MLP neurons of a small language model. Each row is named by its layer, matrix (down: output weights) and neuron, and shows model dimensions 128-255. Each number is 128 + 32 x the weight over its row's rms, rounded and kept within 0 to 255.
Before each neuron's rows is what it responds to, as a language model described it from the Wikipedia text at the highest values.

Responds to: Mid-word fragments after openings
L2.down166 [ 67 115  85 125 115 127 132 149 117 116 146 144 118  93  88 125 133 175  66 211 166 145 226 152 104 135 149 112 128 189  54 159 118 186 139 158  74 196 146 198 123 141 157  79 128 122 109 127 122 111 166  89 121 111 136 156 143 112 145 181 114  82  60  81 133 130 111 131  89 146 108 141 106 108 129 114 178 165 146 166 105 175 137 128 135 178  95 131 114 108 174 111  99 129 102 102 167 145 152 113 149 161 120 122 122 112 120 115  97 124 144 167 118 105  49 120  72 107 112 179 148  94 161 110  90 159 108 183]

Responds to: Mid-word subword fragments
L4.down761 [126 119  95 162 134 160 114 157 204 150 155 175 177 178 102 163 160 132 189 134 157 117 133 117 154 171 134 101 172  89 152  59 114 124 155 115  61 121 120  90  72 155 143 142 122 124 141 104  78 168 123  70 190 129 131 129 135  97 104 129 161  52 126 124 159 105 112  87 128 118  63  74  98 123 135 195  74 178 109 151  94 167 108 127 131 162 172 147 135 130 110  99 145 126 132 184 161 149 174 151  99 120 119 121 111 148  63  98 121 106 147 124 135 109 118  73  83 111  89 163  87 116 167 125  67  96  79 104]

Responds to: Word-completion fragments
L4.down2 [140  78 126 187 114 109 155 115 146 113 128 194 137  80  71 139 155 140 138  97  57 165 152  91 106 158 137 191  79 134  94 110 100 132 173 181 110 156 120 224 130 102 143  98 157 135  87 123 112 105 151 110 157 140 144 147 158 127  76 114 145 126 121  64 154  97 121 155  54 133 124 101 115 101  76 197 125 163 153  94 129 119 155 121 160 163 178  28 108 200 171 114 169 103 153 166 155 200 113 117 120 190 146 143 144  86  98  98 191 122 112 148  77 143 124 102 151 148 156  76 131  94 137 117 115 126 111 117]

Responds to: The word "in"
L2.down469 [161 173 100 101 134  46 154 115 104 142 131 124 177 153 140 117 179 180 177 124  94 149 125 165  93 147 141  95 180 167  88 122 197 144 119 155 105 171  55 116 127 132 146 113 133 108 141 135   0  87 159 140 168 129 195 150 121 108 148  82  98  93 148 113 138 164 131 138 118 103 144 120 172 141 112 133 141 149 117 134 137 127  98  92 126 121 169 129  84 163 140 110 155 125 106 105 109 111 132 119 113  89 112 121 109  75 101 117  79  62 176  71  60 164 118  95 149 107 132 165 105 155 139  62 153 117 181 140]

Responds to: Noun-completing word suffixes
L2.down163 [ 97 112 109  63  83 124  97 148 113  97 147 189 191 124 160 132 160  96 106 149  76 125 162 147  73 208 122 188  99 104 100 151 121 111 129 137 115 171 169 111 127 102 134 131 116 128 164  95 126 136 150 115  55  91 127 108 182 156  72 150 109 133  33 147 138 104 111 167  68 140 132 123 140 102 148 118 126 108 159 166 114 136 128 118 158 134 158 174 137 191 168 179 117 152 102 107 168 102 107 160  58 148 123  75 181 111  77 145 141 137 121 123 102 121  90 109 117  73 123 155  74 140 133 102 186 136  98  92]

Responds to: Superlative and ordinal endings
L4.down218 [128 142 138  80 152 135 178 147 143 144 116 145 240 151 205 148 104 114 110 147 115 127 100 222 116 129 103 100 125  94  76 105  78 123 142  84 154 156 158 171  89 128 189 121 141 111  95 143 114 132 141  98 172 125 138 131 160 114  56 132 121 140  96  82 108 105 159 190 127 154 129 183  58 192 187 129 177 121 164  85 125 159 145 113  99  82 145 109 151 107  68 139 141  89  94 137 157 148 174 128 113 137 142  75 115 137 157 153  97 116 121 127 141 113 134  87 137 158 127  79  82 143 150 140 134 163 186 104]

Responds to: Mid-word subword pieces
L4.down156 [140 124 130  97 168 103 130 119 175 138 168 117 135 125  93  75 158 134  76  67 127 141 147 146 167 173 130  70 135 130 134 219  59  94 178 197 126  57  94 116  89 120 131 115 137 110 142 217 158 115 143 126 129 179  97 114 136 140 127 118 149  37 145 132 160 160 106  98 135 108  96 183  73 128 179  68 105 159 128 117 128 162  90 103 128 150 105  81 160 117 110 154 129  83  96 112 112 171 159 146 156 125 129 126 119 140 153 114  96 158 156 213 146 140 169 170 131 128 158  92 103 131 135  95 146 133 189 137]

Responds to: Mid-word vowel pieces
L2.down212 [155 147  87  93 125 107 185 171 138 120 202 108 174 151 122 132 113 130 122 110 150 165 199  80 127 133 136 134  94 178 161 169 151  97 108 130 145 120  99 111 131 138 132 113 163 113 152 186  81 107 103  50 134 149 153 132 118 109  77 112 133  80  86 171 131  88 116  95 108 148 112 110  75 154 143 149 151 109 132 129 133 158 114  90 112 151 126 105 176 140  84 164  89 142 134 127 125  82  82 121 135 111 118 134 135 139 163 123 176 130 119  69 129 169 148  98 161 132  75  90 118  85 117 158 189 131  84 114]

Responds to: Word-final suffixes of descriptors
L7.down423 [136 179 175  98 168 128 141 117 128 114 148  80 110 176 107  98 102 117 152 117 135 167 112 137 140 123 109 159 120 157 128 117  73 118 108 105 139 174  91 127 111  53  95 146 189 153 147 110 179 163 255 156 145 107  98 103 167 144 145  53 142 141 153 146  97  63 125 171 102 142 118 122  94 147 142 113 187 143  72 134 161 198 128  78 135 121  52 100 145  89  91 183 145 144 183 164 170 104 134 125 105 129 150 131  96 153 115 206 148 163 161 144 109 202 112 179 135 102 138 189 150 128 151 145 155  80 109  91]

Responds to: Abstract noun completions
L4.down691 [ 92 109 128  82 113 155 188 144 158 105 168 189 152 129 106  95  76 114 115 163 128  91 103 121 116 159 122 140 105  82 107 159  87 101 159 160 116 154 146  71 123  74 162 117 135  95 100 146 108 153 158 143 133  96 161 141 107 121  86  62  81  91 155 117 127 139 137 120 188 181 149  93 119 142 134  97 124 115 120 127 171 129 135 141 165 145 217 162 146 159 130 134  85 198 132 100 138  88 133  95 169 158 168 115 171 146 126 105 145 114 154 125 131  89  89  54 180 100 130  70 159 147 159 111 130  87 159  63]

Responds to: Mid-word vowel-t pieces
L7.down489 [130 125 156  67  69 137 111 138 193 103 108  92 171  93 143  90 120 108 103 159 131 136  96 158  90 119 137  90 171  90  89  66 183 139 102 133 184 122 123 140 134 176  82 124 137 177 137  88  75 136 145 108  75 159 127 152 151 106 166 143 143 123 134 115 133 134  80 171 124  87 106 162 131 115 123 108  77 192 141 113 113  53 135  86 146 177 126 200 109 113 186 117 143 160  63 166  58  77  81 139 138 122 165 133 151 121  62 155 100 116 172 149 108 153 142  87 127 137 144  88 163 198  76  99 135 160  57 168]

Responds to: Word-final subword pieces
L2.down572 [ 64 153 119 117 186 175 171 162 100 119 185 100 150 111 155  89 145 133  56 163 103 159 191 166 159 156 168 126 153 104 170 161 164 197 129 132 118 170 111 138 106  99 159 141 125 112  94 124  70 135 111 128 114 137 137 152 104 183 164  63 129 168 126 146 148 128 139 116 136  83  76  78 136 134 169 128  77 134 126 105 146 112 106 100 173 153 117 102 145  95 143 121 198 183 103 135 128  98 139 150 148 129 108  82 187 150 127 143  67 112 115  85  68 112  93 128 109 174 113 139 117 190 147 124 122 173 126 128]

Responds to: "in" prefix and preposition
L4.down193 [178 103  98 156 170  85 154 117 108 163 143 112 141 108  93 118 132 151 140 113 122  87 168 122 101 166 145 129  82 119 123  73 193 148 191 110 148 129 116 165  74 100  98 131 184 111 135 105  56 160 146 158 214 145 182 134 137 126 139 100 126 121 160 123 109 130 115 142 138 129 117 150 163 149 132 164 126 121  61 135 137 116 151 119 151 129 114 148 143 228 127 133  77 176 156 146 160  90 142  85 121  89 124  87 128 106 184  91  83 157 151 100  99 140 133 139 193  80 155 175 105 187 122  19 132 115 132 150]

Responds to: Mid-word caps and anaphora
L7.down891 [115 213 137 145 116 162  97 145  95 127 108 187 165  49 147  92 131 114 126 123 123  74 146 144  78  99 128 150  74 128 108 124 107 145 132 158  68 110 181 141  89 129 154 100 138 120 116 137 139 144 139  88 126 136 122 154 105 105 151 128  89  84  99 129 127 143 145 122 149 122  91  94 152 114 103 147 117 126 127 141 109 122 104 171 158 139 150  89 141 130  90 141 132 175 104  84 159 141 138 110 109  71 126  66 197 115 184 172 111 130  92 112 192 121  66  97  81 161 136 126 142 164 118 107 100  82 128 216]

Responds to: Second word-piece fragments
L2.down361 [170  92 146  73 113 130 124  93 142 116 169 116 135 142 151 152 122  85 116 125 181 111 142  85 130 146  87  92 179 110 149 116 111 174  69  88 135 186 162 117 157  75 190 135 116 137  85  61 126  81 207 148 105 127 151 143 108 134 177 124 108 176 128 108 123 129  98 128 149 141 255 137  94 156 127 145 147  77 130 132 143  92  94 134 156 153  47 101  82 125 133 161 200 127 108  95 161 151 151 132 104  96  90 130 118 129 170 182 156 153 124 102 113 132 102 125 118 117 157 128 150 147 101  98 116 138  91 115]

Responds to: Abstract noun word endings
L7.down529 [110 162 155 156 215 181 115 142 197 132 145 118 102 144 139 169  87 150 126 135 130 138 123  96  94 167  91 151 139 105 119  88  93  78  78 209 129  79  91 155 133 147 154  98 152 141 180 148  89 197 162  81 106  58 123 111 123  90  91 154 162 140  82 147 141 134 110 105  97 120 112 145 166  98 134 119 117 108 107 128 126  87 160  93 127 131 114  95  81 147 109 152 143 137 169 152 145 141 124 135 143  78 120 133 139 129  97 154 147  91 185 118 133  99 140 117 138 170 169 139 148 166  87 177 161 125  96 163]

Responds to: Mid-word stem fragments
L7.down923 [136  75 153  88 116 135 142 124 113 155 127 131 174 120 100 118  77 146 165 183 114 108 201 125  93  61 164 154  80 107  77 145 143 110 124 131 129 192  94 167 116 168 159  99 140  81 167 138 118 182  72 129 195 156 114 147  65 141 135 139 123 141 143 168 147 110  82  92 111 151  93 159 104 158 113 109 110 162  67 169  64 131  96  76  92 139 132 126 136 124 152 162 141 129 100  79 182  85 142 104 163 153 173  81 174 150  81 126 125  85 190 119 139  92  87  86  93 140 129  92 128 122 176 106 163 151 124 105]

Responds to: Prepositions after verbs/nouns
L7.down166 [143  99 142  96 124 126  85 130 182 104 104 185 146 117 151 150 120 144 171 171 107  98 166 161  90 127 129 123  83 132 143  75 157  81 115 128 115  83  94  95 101 121 138  82 120  79 123 144 127 158 158 189 168 107 147  94 148 136 140 102 121 137  91  87  71 142  72 181 104 101 148  69 147  79 205  56 121 159 127  91 165 124 186 123 114  71 149 113 210 151 123 157 114 156  92 125 205 110 144 171 146  90 138 114 126 107 156 170 136 130 122  91 133 125 148 103 143 152 116 136  66  90 106 115 112 140 112 128]

Responds to: Sports statistic word pieces
L7.down124 [172 108  54 102 114 165 153 134 168  79 181  56 191 154  52 174 127 146  82 139  86  29 120 109 106 104 130 115 110 111 126 118  93 132  89 145  87  69  78 158 117 126 114  82 137 136 121 117  65 172  60 109 103 161 109 145 119 162  93 108 109 111 151 169  99 153 112  82 135  92 134 164 127 150 195 133 157 143 105 162 140 151 142 121 142 114 150 142 116  70 149 121 160 192 123 113 129  94  80 109 205 141 140 147 172 127  95 131 147 181 179 153 124 125 119 129 150 137 154 146 134 113  97 170 168 151 154  96]

Responds to: Mid-word fragments
L4.down113 [124  64  88 108 126 144  52 117 110 135 111 155 148 101 131 116 127 176 145 145 109 145 109 104  90 119  65 154 199 171 125 113  95 123 107 109 109 159 112 128 128 122 170 151 153  94 128 146 121 131 136 102 138  91  86 203 134 191 112 152 131 164 127 155 139 113 162 146 183 166 160 101  91  86 105 136 128 186 176  94 128 185  56  93 129 108  98  81  69 134 112 153 177 131  75 114 165 119  99 111 138  68 113 163 139 136  96 168 167 191 150 107  73 218 125 135 155 159 109 180 126  94  88 174 163 132 170 135]

Responds to: Mid-word completion pieces
L2.down847 [161  89 137 160 130 129 114 164 201 123 117 107 134 180 135 146 170 105 172 122 211 138 128 124 103 134 109 126 124  87  75  94 113 152 194 116  92 149  86 118 124  92  93  70 156  53 112 129  74 144 138  62 173 139 127 179 107 112  47  89  72 158 158 170 156  79 200 129  69 143 140 118 148 121 140 133 121 137 149 110 142 168 153 113 112 153  95 104  75  57 103 131 138 160 133 137 142 171 104  48 114 100 158 167 148 116 144 158 105 170 152 151 150 113 188  64 108  74  96 113 131 202 177  93  83  60 119 127]